Weights of a small GPT-style language model, trained from scratch on English Wikipedia: MLP 2752 GeGLU, untied embeddings.
MLP neurons of a small language model. Each row is named by its layer, matrix (down: output weights) and neuron, and shows model dimensions 208-271. Each number is 50 + 15 x the weight over its row's rms, rounded and kept within 0 to 99. A neuron's up and down rows have the sign that makes its largest values positive.
Before each neuron's rows, "raises" lists the tokens whose logits its output raises most directly, leaving later layers aside.

raises: "shi", "chi", "hara", "horn", "wa"
L10.down1415:73 49 49 61 51 45 64 57 56 70 43 59 33 45 65 41 40 44 35 48 44 76 45 82 65 65 49 56 57 47 62 31 60 40 48 42 47 36 52 47 66 58 53 19 42 55 23 41 63 60 63 51 60 48 26 40 55 60 32 46 90 47 11 27

raises: " women", " actress", "née", " daughter", " woman"
L10.down2137:46 43 55 48 34 71 51 57 60 68 48 31 69 45 52 58 56 43 44 71 52 63 38 52 45 34 40 41 71 27 46 64 40 58 35 53 50 37 45 63 46 53 57 54 42 55 39 49 42 32 47 48 66 65 39 59 41 42 22 56 70 25 52 83

raises: " purchased", " sold", " introduced", " used", " acquired"
L10.down554:78 48 76 31 52 14 47 41 63 58 37 34 59 63 34 45 51 26 45 55 44 69 55 58 52 45 41 38 47 48 27 32 54 58 75 35 37 34 56 71 68 62 53 58 53 55 58 45 45 62 55 38 46 38 41 53 74 53 49 27 65 48 71 41

raises: "le", "all", "les", "la", "ington"
L10.down1938:43 58 47 71 50 64 52 69 78 44 00 52 52 36 24 44 53 63 28 81 67 52 68 23 37 58 36 50 53 31 37 26 37 40 58 35 69 37 37 58 80 60 65 49 41 52 47 62 31 55 57 83 54 51 46 47 60 25 54 34 58 47 63 63

raises: "ria", "r", "ry", "rian", "b"
L10.down846:44 66 51 72 39 54 43 27 53 28 00 68 31 61 47 41 35 34 51 38 17 65 32 71 34 43 54 76 54 40 63 43 67 70 41 51 23 23 39 49 55 33 76 47 69 48 64 64 28 39 36 61 55 49 25 34 47 50 32 49 59 41 54 20

raises: " himself", " died", " father", " wife", " married"
L10.down1794:77 37 67 27 32 51 51 39 52 56 56 50 53 83 35 64 34 35 47 56 24 61 31 69 33 44 15 57 50 78 40 40 32 60 51 56 47 49 54 55 52 76 30 41 27 90 40 53 42 53 48 53 49 49 64 75 67 39 66 49 43 39 09 44

raises: "I", "II", "IC", "hir", "dge"
L10.down1640:43 44 49 56 42 58 44 56 42 39 78 47 48 49 45 40 46 49 55 40 46 66 90 39 37 64 24 42 56 55 45 55 40 54 59 07 34 50 24 75 73 62 47 23 50 70 61 41 70 29 19 59 61 34 19 54 73 22 60 46 30 55 39 57

raises: "ino", "ina", "ine", "in", "to"
L10.down66:57 78 52 69 37 55 44 58 68 42 72 69 65 87 46 47 67 78 38 39 57 39 66 36 53 66 82 49 53 74 73 29 41 35 60 43 70 60 75 59 55 65 54 46 41 29 63 52 43 50 42 37 62 40 51 54 49 39 56 36 33 60 60 47

raises: " began", " started", " premiered", " followed", " came"
L10.down2201:61 57 61 43 60 42 58 39 67 57 50 59 61 40 78 57 42 60 42 49 79 05 56 50 36 42 57 58 69 53 55 25 60 52 55 50 31 50 67 12 28 51 26 39 40 87 41 93 58 33 18 59 56 38 51 49 53 68 40 29 45 65 51 29

raises: " cost", " rate", " value", "mon", " amount"
L10.down770:73 39 37 58 70 46 36 27 46 61 86 19 33 44 33 58 52 52 74 50 46 37 56 31 41 29 26 70 44 52 34 81 46 13 39 53 33 44 52 35 44 43 60 72 29 50 41 45 45 75 69 48 48 30 56 43 13 46 47 38 43 64 58 36

raises: "zer", "zi", "nal", "z", "zy"
L10.down40:35 74 58 64 73 35 46 44 59 37 99 74 53 39 63 46 53 41 52 69 41 43 45 40 59 62 50 30 45 62 61 35 42 53 66 46 60 42 77 69 75 48 68 86 38 25 78 71 63 81 43 54 63 41 42 50 47 29 68 56 60 40 48 60

raises: "eb", "eh", "ice", "án", "er"
L10.down921:47 53 45 99 39 56 66 39 57 59 57 65 53 41 61 58 33 34 57 40 32 20 56 39 57 45 58 67 65 59 55 25 56 45 47 40 55 66 61 54 44 34 41 41 40 51 54 68 94 87 61 49 38 58 39 30 56 58 42 43 66 44 63 22

raises: "ical", "age", "ar", "ising", "istic"
L10.down709:56 34 68 61 45 46 41 24 32 52 51 35 57 51 29 57 19 46 42 69 69 24 70 39 44 40 52 37 59 79 57 70 27 57 59 50 48 36 71 57 47 47 66 39 65 68 36 38 52 92 19 57 63 56 62 49 60 61 46 87 66 53 54 60